config.toml
norm = "rmsnorm"
attn_scale = 0.177
extras = ["capped logits"]
init_std_down = 0.00372
lr_head = 0.00933
train_tokens = 188900000
MLP neurons of a small language model. Each row is named by its layer, matrix (down: output weights) and neuron, and shows model dimensions 32-127. Each number is 128 + 32 x the weight over its row's rms, rounded and kept within 0 to 255. Numbers have three digits each. A neuron's up and down rows have the sign that makes its largest values positive.
A block is one neuron, or neurons of one layer that tend to fire together. Before each block is what it responds to, as a language model described it from the Wikipedia text at the highest values.

Table row line breaks. Line-break tokens that end a row of a pipe-delimited Wikipedia table, right after the closing |, as in sports stats, results, entry lists; weaker in infobox-style lists.
L7.down1:162157142182069159090143126048124143106172173106177129085094108142125054132115152099077170084166101135169152171088124154174184130062094135115083126131119090173131132151173130129161124132148103134123141086148116138113127139146132182136087195181141090114176134125147180145140093113166184133
L7.down3:118146120063188064133132138130116191138130140133105120096112176127120101101106126141103120108137096088103126130185149146177134147127162119082121160115163109140124101138088133149153131168117150113092167107049173176046117136102150095163149043149112175133116144174148195161138151101103167115
L7.down15:074094122077181067087208146124109144160148125133129127148156161170106136125120125104154074114174165142167157128104089083092142144085138154124125054100079160145131108061063063115125137109107075145112112130116103087154125127175143142102180118168132111147135168110115074143135120130131135098
L7.down16:105169128093104104087086090083176136176104107098139125128165113103099152120127120122115119180147110103140144129153163136105085113109166137066130123144166079110049130154138092119111122077131094127114158139121127149123141170114105185117080137125166177167146108121143143108159133062164040180
L7.down63:066126125119123120129152165114083167102184154157120183152151137062109087155115158134156164151106146101142121116101190131174131128172096100112143147092145143132099091158111091134168138150132095148101155200157165099121108118146095140109145137119092184142113146123142170121085158113145113183
L7.down87:138148135131163109164129118085147122114108081100102102136150161162156186128087101143127143124098091113093121148145170107084129163095101118172142152140121086162164139100118185091074107075080131052152080121132140163096153111170117126104069215103162125153130154150132164142182195089070180176
L7.down95:128109132153132158114104161159152178152121116142160159116062112105119041098177147092101135125110115124138148064123131109182130161125119115118103147116134112126114140150160098094179139122157134175132193102168091110126124139179102113157132151115135114133098143103133170152124133152223171046
L7.down114:096057141132130109145118150050131119132134106108127158161150105129125185144085071154161139113105131181124104097142120144165138193081136060102164173178120065129150153174175117181057172163096112158143142112173089108113185166129180128127113124153182168102153138141139085116147144112118090158
L7.down119:191139165144088144106119177134165073143110127087127100113089116143147141102135127084118093176181118153096105163067136113182114111112098127141081145167097098148084069169152140148130142103139066065172100101135142100109128129160070183122110132112186130157144076149097166115162138104118106170
L7.down124:088133140084127106168149109167152100106091073167130117099204137152145225142119188192154154075112183155169120125160151081116090186131129144136079164076144100191166141091120048087131151145093115074144094145182109148141132138132137116121082152132135090123157139180142114147142098116056159158
L7.down141:179165148115109196126142078174073162103195078107094133188084106122092149153124135113053097102052132092135131135147064074118096162089136134138156142073120140119136095146189103141123133121122112127119114147170081112133133081176118127085117135168162134133111142115092114099117115132168110105
L7.down144:125154132153114121109127087099141153200114116150140093142136149076153255129125089122085119112177111117184092116080180127093131115151168126153103130072134146145131116080126085115061152122102186175098141153133139129170141143138112099121064151142147094121125095136103167135092095109103089202
L7.down150:157150147164135091083100149103116123102141129070147140134150027154106156130188145134090135088163146144130119111144116180131124097206092143077085119147123175160120178155137101137153135110159055167080194152132146134154150099114141121170133159119157174160092123137104190087106107131108121114
L7.down154:094145091163092155112194154111133085116099139190131156153134127135183163169134131113128122157169153141156094160108138028107159132138124127146164127064154154094148159189150141127128117164169072167125164099086151028135097142156166176102104143152168137145118168084175104133147125090173135151
L7.down186:084160151079146126101129158163184155138122082166093185109171136113142050174150117139169140129152127168093128104102089098147163145099149161153129164128130064081108111099165070074151131174120150059117121082109194108135116144108083215105156124101144074162083126154144094165131095117120164148
L7.down187:131131164111137109095099154138157085136157128142165084133177131125168070119148134083162156149124139123119134156147120098122105160181157122126157068146131160153158103117148158175218184139131147102142102144215142163121079134100176118146121175095093128138122146067142121144157135084131142144

Digits inside numbers. Single digit tokens in the middle of multi-digit numbers in tables, stats, coordinates and scores, e.g. 1'8'0, 30,'3'59, 2'5'″E.
L7.down9:114085162158097176170138163094167158098098138192063111167123107152156113112082075162213142123129160114135178097167082143168175084148160092128160116111088120113151110114112125140124094163122166205143100120130056124116150106062141170144142099141091089110129136087086124099164081170166090136
L7.down25:132175114134056097070213138166088175096118140116146153150067096171109149152063155129131160090137119138074098106146123125134141165179081130135145137104111098131175140112134125110112114131132115156113156167114200158063101094162183075127155100144129062071114136098138129144160109109093156119
L7.down47:079133142142114122168108128145106101116087169148112173099081074083174179122127181136115133130120112083160134147141164111097127067184144121119172131086126121126177127160095136105113136141044107103122161142115116123175118109132106065141115174169147156136153149109069067130162100143137173144
L7.down93:150120048115110124146139173186075085105129156121142100175140134112124000159094103138091103113136130122126176132113091161154141154116151176166157085142107121088111157133083142134162090168102150165102132110126110133112153133105136109155114142093178141122133138110161101133109149157120177099
L7.down100:138155170141154143134128142105124125127102163121151112146161115123118173139146115182177099107143109072040145153129104158110175131116074143085087107072090142059137147062111200171154105128043081199106120127197075114172137180165094123138109136172150092127135131135122080151119102156140059082
L7.down101:107109123162121124104125153122058134159128141091115108166101061084132094171117128136125120122159199074118175152099099078202139132178174171068167119128168116148143150099175104107098169132126088200132160149082090149117126090130146138153126177083130118129146089175144157138027140139128112162
L7.down121:178083033169090089113147146083116139151132136163089119185129146169115073181128113083148128073151123125106101124149153159144183149119151147138148149115123136138152095146115133126179121157133170158082141131086079171125086093055139110165092068139079101094132156152129104092094108156152207082
L7.down125:165107119134187159184124091123111115089100103106129116095105066145064117122094122118113127080110105169180102192154150101143111078048151104153108120152148089100152207127144144146131156093137155109175137094178177091140166144107178185126093124102175134155123175130129063145152164071120150149
L7.down126:142095153155172130169112164155134108134093183117087078145124071106071134138146164135117108114178185130106175082123054099184166136120117119126122106141106179144124126118135139154087170075146091149149153112068122151119114143118112113130165137098137176107123182130040099166175130105117136067
L7.down136:088165138083123129135112165140119126123129066129127147093190137089076087173112115103107090109131139133193179172085091140138128100137148108148124110136133125119176125120148062158111100104176147150129115110091119132144150100158081108136114114205181165065182132066101118095166121095173185127
L7.down148:113127118119083156122153162110109140153064109167124030160091124117128145132148150171081127090185142118135112104174112102139153099173121116124168141165091116126164132161130175123148087128174142120149183116123131083182179126126107074120124184137155125130090136108170107162138121164167151114
L7.down158:126194132133168076132191147126096109169108169148131112072106137118134088095116146129128170077084172124185101095079117161075135106199188107071134155123130140119074092203177197140109114131141111169134159135116129125072157122126210088128110157104160106108095100106151067158125140221170160147
L7.down161:116125100148155152115134166169152052115140160114174117188136136130127092085128101137076079131154115144155126190054116114114158140142130137100154116155161147128093110140069119173146119126146140132109141161180099124119131099108178148123099121143100140086125160109178117155102101155160131066
L7.down164:106151051212134144121106162122078082130124142084159132109098071140130163168119143116133146163110139101126165068159125073087208116152144116064150089137152122110112128075084079148140098127099185180078183134200095100097105140086196132089112130119155126126162116110117124111103154086131129062
L7.down170:134067028069148122146137199099121083180128140152149161126095182108091105163115155102139113116124148111115155111140141093141163127144198156088099159089090136134107160138127102152150127142109121142112171102130110119131105083136101098176110166110117116122102133086165105124148105117173167096
L7.down173:097159101168094104150101156160165160143097177112136141109198142136098208116163108136130144185130101120155135095133139143112220190115105136139103102155076176090161145033125120145097138144064106142109171124101140147130185106125116089101165103150165164076159077131116097110177124123101114139

Digits inside years and times. Middle digits of four-digit years (20'1'4, 19'9'3) and colons in track/race times (3:45), mostly in tables; weakly, word-internal pieces like pinyin.
L7.down10:107120166082167137133103113086134106122093142120082139113186125081090030174157055136127137167100177141118119154150171146148138141090167126215149136132139169119130153110087124101143075143105114189082062128112124115158154144119023107123146195112156126133173153112073100110078112149097107127
L7.down20:107100156086160160123175100100068214122125148108151127103091115138084177135074162115168114130134094144124136131141161141139093085109107116171096086127153107122099150147109163124187130118108109158168163154161097070194090146128116113137114112098179111146112163137145146111097121163152148100
L7.down28:120164124165120134174152144168133122103088107128063154174108200111122164128181101156102159090149127158094230104124116192103034136088145163148152112170162171114114155170112137134141133138121131169134106117184169106141100158180146145159142122081162086144124183155104175099146096188174124131
L7.down38:105087138106098147176156099134102155047118113082137137185129122095091118167120110179095197123191153177126106109167094192125126175130115202146141140151125092149127127155114150123223132140105159156204113117156133191101117191161154095100118141138163121094117165120143149119092165127169157110
L7.down45:109165118138154118107175136154112146160069132039119120147165144112124160081076100143173180087201146141146116158096127169173144112131098133094105153084103117168144087101191138121102142077120154120133156135105119116104143134127100145142136152092198114141150125126195132122159147130143160152
L7.down68:166125115144149126114154163172126188116164091164124145119135122097150125128080091152094127148150105158123126090073166055112111124106187119089063102053192132142043175159141089106168144094144168140119122180136181191148138138096149207106073134134082129169132106144159129087128117104156096117
L7.down77:159191125062118161163075092147169053103070157133085090166130076127116127140136123094087130081103145116121124150121149094178070152084094133145151185124182083132111147124152127128123085124178207135095035123062102101127113122149085156109071173110146117110133142155137077107168098137097136156
L7.down107:113118116148121117114138191175081112112099147106094133194159140096141166169099137138110160132108115137125107105096128108114127080120103127124170095113143081045123122156129183171092071069101116116101170118123182184100106131088158107129144114040139163173062159136074193159140110134171140107
L7.down110:195125218157132155120096122138041151123175111101170070097118115083086124077058094111104124134202134134125146179142147111150168165119189156117126108150086092154169128174150136136136138093128144128106093099134149092123145157148135148090154077097122121136083066135118183055098136103057113135
L7.down112:128151099134115168134152068167111131140128091176126201131130097108078183130125153114132102162160161115141114157101161064075112120108120154175147123156113083140151073112095133077116092120144184099107162223138150110102039089141095135093119126102162146116091142145133140100141170151139106201
L7.down130:145126089138160147124146126137103080108160152124192174127133140117104230158079107149110143108136142114142139099106116142130164142080152090138143163150129159144155168135134125088251141159089113160141168171169131130184160170116145131174172074123145105088141136191146112121098084126137183117
L7.down135:143169162121125105093145150130169150132148142167115185183082155157102157115140060133139127117072087098122070137117122090188102107150151126146186094145125093161137143132073145136119121108133173113114128193211136095114158205172162205108130130150145116158077161110172130147066135134126071137
L7.down138:084142152091167153120172125085089084101189119067132199122155153072155168100074098155127122086136157076114153090111085168104120107162053136073154135133175127066193097104106149107171099134114124098141179187083126138159150145094131185164122085126114058088130136093069111203158080160110166139
L7.down139:149121109176122115192119122113134173143069101134082136117138082140032170159211147140161133090093099112158120132137115083156134186123124120134123129130142196136126077167095092138124163128198133111112072068111064157124066087090167120142128144102129108124176130110107114112135160074087134124
L7.down153:152160096134100075150204093078105128110145093091120162174098132139178121133151089197147088130146162109156090110154138183103074093100117098167149176135067102129123078057127116086066122077150148184120155146147193128124058069088106113124090127164151074121109106130110101146161125158097106134
L7.down169:147078201076133144131157180156155154150113140157162128187149120190099105147108159120133053151176105090130090142123088106097195105181124157132097117141115089062111140140149161113137111131167153146132161105085144120122139171132121144124100039132085111148110113117122102119114106096097109119

Digits inside numbers. Non-initial digits (mostly 2, 1, 3) inside multi-digit numbers, especially in wiki stats tables and years, such as 49'2', 20'2'0, 7'1'.1; rarely nouns like season, majority.
L2.down43:130152124109162128134071111052147157127054101171152130175121142110103184173136176150087064152102149078148153160142094126137151142159143119058107134140175133117129144131147085137098204133175072131133109103222136100121111142161114106136130100149132181096097123125133129161171135086138119145
L2.down76:121100111148166136107123114125148117144119075109128095120099141105210106111138113170054109171064136169098103106089105130112144096216181140100155162087199111095143106137128155118124138118184090121090105154149103135103152176121111171182109115086134088106106153109117135120097149111117097159
L2.down162:117120133151105133169172105124126099150172186110161116066063138188085134104147119111098167125132163134151080193074191131137142143146114153111180156127163104122071141098068118150110116126133156056109119135108072127155196179092083173185156104134109088163101131116146081164144082164108083087
L2.down172:087129090131159082118073125094184096094073121132117119090123117124153124114094057088120112121112110147130127157161124150144155153154193109115157148162146136067119077147124138124102145158152120102105156143135068100078152103116126052096080091143143168090139130052139125102135191088126140185

Proper-name opening fragments. First word-piece of an uncommon multi-token proper noun, mostly surnames and place names in lists and tables, e.g. Ve(sa), Thor(nton), Ni(shapur).
L7.down14:161103067137155133081093114151144052150121171126160113089148189160182238129107111116141175123168104127090158169117145102067131100116099117130128107093149110142176076123096108164143110135075164171096160108050133130142078129149152163118169091144102145079123141113119099084136121154159082155
L7.down23:120092095128150076084154124144160124097091078114154118097206097125100177161134112131085084125182079115138113074145212138082150094122143157126136152072152124105180154101110129167126092141110119086067119183114123181170159132133105111157116145132141068116162148160108084163101116127168076160
L7.down26:146105077133149126146108087120202151152125154175162106076157101127073189102129101131127160172108176108119130111112095150058113094168092142137125096088135135100147204098139138157081132123113086109122153064127142109145110152189123182166151167119184147135082100148100124127138066070100112166
L7.down32:143129163128185137141123152126123142180123099100122110134165153106074255111151127165176154138135103123092140072095134085131160110155115096130132139086082150128206083112128134158129071132115120170092139159172147122113103145146181138102145109162119165161135158095117114112118009155110103174
L7.down43:131119089103108108090133144116049140085101090152126155069117107110107220079094112128170150155163121136077139126177199148129187144110160142112117103119146157135092106117081135145063186136151079073169169157182091085152176165204111120150158115104144121100155098138150129096126110162147144147
L7.down66:152124159135129171080147103154107140180104081122094165145104113127147125138191140133194124125158125081129113080142156104126087190147131132136101134159140145122102109059109104162059130075120118171125117144099120133164098149133109065161140083146161118138110143077145162157118116125127142175
L7.down67:145106122168157124129099135138161129092113131089115086122147137120130255091157096151113132140172109115128143129130126152075140101139130116135178136138092167070176132125142135116092144132078102110118110110139114100192121156151152056157096178154156141059123132123096158099133120155166107242
L7.down75:096144189066095127161167109092177141176105160149137159119225139106110103127135110161101145122126068068154139124193119157120177104130077105150135102162123100127138102130119129141158161121092110180119197188132082095155127142120090135151110199170160134122150128145071175126092094151087126082
L7.down83:127057172126117109135086101095113147147105108136120157153109107063107206111041147146098080159112094066078086135128103126072155104146141161141126164123119155128125104072088166136082083122077172127142172142157172217071124141141123165102104147105107123166121204127072139143162116115080125183
L7.down91:089100171218130145153104094135109163067126113149127163209129150107079196141092198160087111136140137117147132148133177129132167157134135156085146113128174124145096123147131123055056108116088146110125038175107158136154102120141120155165136136080107122133122178125164187138103140168114181159
L7.down97:123132132135136117125142143095161147104070097152188121070170165163128252116106117127118122110123138138120123155132071115110138114159147088119126091154141150094143114099121042093047126144105112129096216151187132075156119160171089056158141142126124145116100104147096133060111103170104108160
L7.down113:134123111175131130092097118115070138100168101152079121077140111151098233082124100134148124107118120112117093150071118130116080133138152107148135133180137087119122109155114157115154073106130153138122100137147152171132108152097131081062124168123143164131155173059116185111104094136103153201
L7.down120:118138120145105132097078192077146128172128080118089130126131135142168183102146142064162078157157117113111045118086174098121169167158145111130130149087104072105096166083171178123176155109118134087129110105133173137181092179127204124193101134158122138112107127150101113143151126122186129114
L7.down160:130095150177153124147088106120141152138128107109121092126168157099134255089132117148096204150137115066121130106111139158091160114132149106115105160143114136111163133134179102085083128163069115126118188112094121126186074132110155124090081163143175105105087128159115143089130115168100147206
L7.down162:107136125157106148112097121077083150108133138143126116159110116122157255151110153129128114097128115157111124111118125126138121155106135098122101155136105111115156158128144114083115128085120122113091163108151141092131140122130105084101131123135131093098130186138124116097108153106096147205
L7.down176:141035088106197113126120110123146099184100181094103073121086137126119150169134122158102082198122129131139102082128082115126151115111189094113126205183138107130095115118137124161140161127149155169119170142101140146162179129123124134127143161094141135165136117099173123135138089114117126057

Capitalized word-start fragments. Short capitalized opening pieces of longer words, mostly proper names, after a table bar, "the" or a comma, e.g. Po(lo), Pe(psi), Don(egal).
L3.down174:123124069139116149099126170134150109076136089209124134114075132102145136119154101146129106104118109178101168105149133090113185114203147082114069179137120145128113073172125071186129152155159200162122120147084123123148143078105081140177049153106130071140110211144133145164153142167110098123

Third digit after zero. Single-digit tokens, mostly 1 or 2, following a 0 inside a number, especially the decade digit in years like 2021, 2014, 2022.
L3.down76:112189086102116122094134117140131079139122099142155169117107139125164127114128129123099086072067108141140158162137136099189111147183097043139191148134124108119117119136180162119079139085180086081111116202108120092144120175135075118085140115097125144069127132092128157152146094131167179219

Opening piece of names. First subword piece of capitalized, multi-token proper names, often after a first name or table pipe, e.g. Ol(ivier), Ro(essler), Gan(ja).
L2.down1:163152136146142142072117121186179127092114136098126124138128147076140113080163151086115133146131120116129138103138112119162138093083147120121126147124194123143164079158094124074152108110128075093060121209038166158121114151140091104135135105128109176145142214090164164137064169149138140140
L2.down67:167116149171139150158111131136169139094120139141129110105134145181066083177131123121091158082124116108080172138119165138195140141091177145115115143149171118129102083142067094130087158111126120147130159189131146117127075062136121117151081160066086141144166141118178138162142190136112107159
L2.down156:177164105105175148158041119200176167139144124130206077103167079081076149167114140095099156105183157117109089090122170132178146141118122157089147169154161114109125119092128103053089161120128133152082111134127123135165147132169085085145160136102117156118159131175068118112121128112075074178
L2.down167:094139179145115131155142100125021130134145104112183146113123182123139163134130115087136128079115157142094111023120128111199109111183128122093131171120134124135102077089062141134093119100101135129101143151143105097139128173160066112126049112123076088079132172094161134158117170121106082163

Digits inside numbers. Non-initial digits inside multi-digit numbers, mostly after a decimal point or comma in tables, such as 65.60, 2,745, 30,000.
L2.down50:090204160139218181154137134129107090133156105082106147148106126116188118068134134107145058105074158164119151089127117102164157139188150095118126099132110149128187127172133117125097082086148063110133123146095051161162118145120105077096145193121156098118122135053155136123166122068105137134
L2.down105:098197137098188159109154113124137080148140123100110108114066196072117183125143169146164173096115122151093156151093140204115124131160097109120072166170209122183120159144181109128105092138179096096174107129109135117100180171096082163101094062094138100115107154100107105126114123109130070153
L2.down144:163077161132177101080093098165129150163115105139137114094061171196186150097096113167103109164059156156086216173164159074155151108146138144088131105082161104122121109117124115097142136186117148091130158133141146111141150189130114078123128097132126166043138086096156156161075154103162124150
L2.down160:167212104167155192108160121149154182085109065130156115169155102109135102150109119151146085157154116155177130130078155070132143178078096155087073137038122109180110168130170119110114140125178124160164112123166176114146139088126047151119147183161102132109089118070136118140147077100159135149

Digits inside numbers. Non-initial digits (mostly 0) inside multi-digit numbers, e.g. the minutes/seconds of coordinates, 17,000, 195(0), 100.0%, plus some word-final pieces.
L3.down165:104163130114136129118129081194085129119156102140139142142095134147110143088141109152152126145140160149097109092106008116131135158092138178107054146129146130106119194134115103229072118084155138045185125195102129146154132109172138159170147167134094110124091114130105157131214094124139146081

Articles, list and table separators. The article an before a noun phrase (was an, from an, created an), semicolons between listed names or codes, and pipes or dashes ending table header rows.
L7.down8:162147157137110137172108107178081158093136083078202098128113143119171156112097152116123113157129126183119122190129105157162093161123076125121117151136101039126134079100079126143085134151105142128178202107113120113163150109166162122105122158179088170102127147127077108098128136146167158127
L7.down31:111129150188127151067101119110158114139142072153189109162123168095154111143169151101121130158163106143116120145145059180122134146141117099123122106092111121102147158107171082124172130119159145111133059053081112102103122131132114155122103172119143107056112165196088148117146140141113155140
L7.down34:120068128153158186133078138107108130089135121052155149144111062132146172109132109110154105148167060145113086145116146109143110146101123127077092119141173137129112110149160120136063164101112111143192031157152174147109141184082160128150143129140086139103134140037140145117109142074126117109
L7.down35:153120112075139108131129077155096150157186178138146148120167127122050150074088134155143111108117182137216142171136129125096083146144119161193143148158115134073098132124178145165164158122119116095189174145096135192082152118134157127140091171131122150117153118133127132132154127117072115183
L7.down53:148100140111200170153115095129156152101118167121096130037137195147167122162179138094103181148129119179127097135116103126113152079124184065158051122121099157157112132125113122138113147060166101139102184144046088100140055108117122095111148158126106144086135128099103158137145073127124114105
L7.down55:070121178064140129172115151114174081134130085142120089119118043092124126123116126120108102109105123123153150098155156180121167160102139114089088130109092132099138052118172152174128108090141132178138062139139102130133151207081128169114097139120112160113125097080096145112086099112134178101
L7.down64:103106135176182173108103137138186152137146094104069130164177122124131109143115084096115076137114119140114147113109132158145140111156117121152137132155095060166135102182164125156096108132131128156143086049091116123165138126172127195100057111207111156168139116178195153176144142119131118134
L7.down70:121146074163116108112125111156108082138121149101137137158131075140154112120109119127130139155114179101111112103161058113125159101143090182121151100131160117192056112112127095142129131165158148118035059111146068118052132175136158124108098123152129141137157206135181115155165142126197144107
L7.down73:132150171138162096123178158103149117149109161086172156063088114122172032135153137166119085115125128084108167107114198144128100145149132205097102101152122121108165128115106124044165163078187127108108106094120129135123149102181108154127126103164115098110092115090138095130083166174071074095
L7.down76:135066144108162171089148149100116100090063121101167117170112132138139094091086136125117163160142071141086134131144082099084121064164147174133141154160121116177074131145175121124183185128147134074147187104173111135079121151084108132156135107065146115136148112142124115117114107112137095133
L7.down80:126154119092122122075055082106157130142180147160108148088113067054083090148088130118145077118117095086133063115129141097115083116142118093112175081200152139115096094158098108118112134128123137066094090131133098150113167155111095107171120102124164189140144095056177164120124117096124153095
L7.down89:125137185124062102102170133136098086182124086126146131164091090144135117112149139127162086117125131098151149158081097149129114116115095088151127126145130101073170103171123121072145182099101205158094098101107064142184183125148137162122121156156134145108052114145119116122131214180111124118
L7.down129:163061134148116094136131101092120107185103112169106142062164098090137128095113094149107122108093117143099088121138084160098139149097151101123161161104064120190169124150125138083152098123099079083108157109110072143153112159029124086166068186129141162118154165113179109060120122152136124145
L7.down151:100096122064158154148102125126117147168122132145101163163191075156143141122133129078057093146150165162134135035104080166093097153142092123151079180159180130107151082134128115121116117116097143221154100088151153122120152067139127129145146078195117168127165136094136143080132127101136118170
L7.down157:066113140164138085100131124080101146152114097091137161172119108135094137116115155136170123134156123100120047129112123092109120130103154117145155109117178115098123121071039099098085133159110110104113000141120088107142101065169137134102145101145147137122151158077118177135094133131113179243
L7.down171:115077120090136115081193161126173154168128205071151206099085104179136171128122106138100119149131103096138159132188178072113141134157133085127159138168110167122119146179099101128129159103130138100129180103150103135092142171169106101096086183119151130129151158163168174134129182142161154114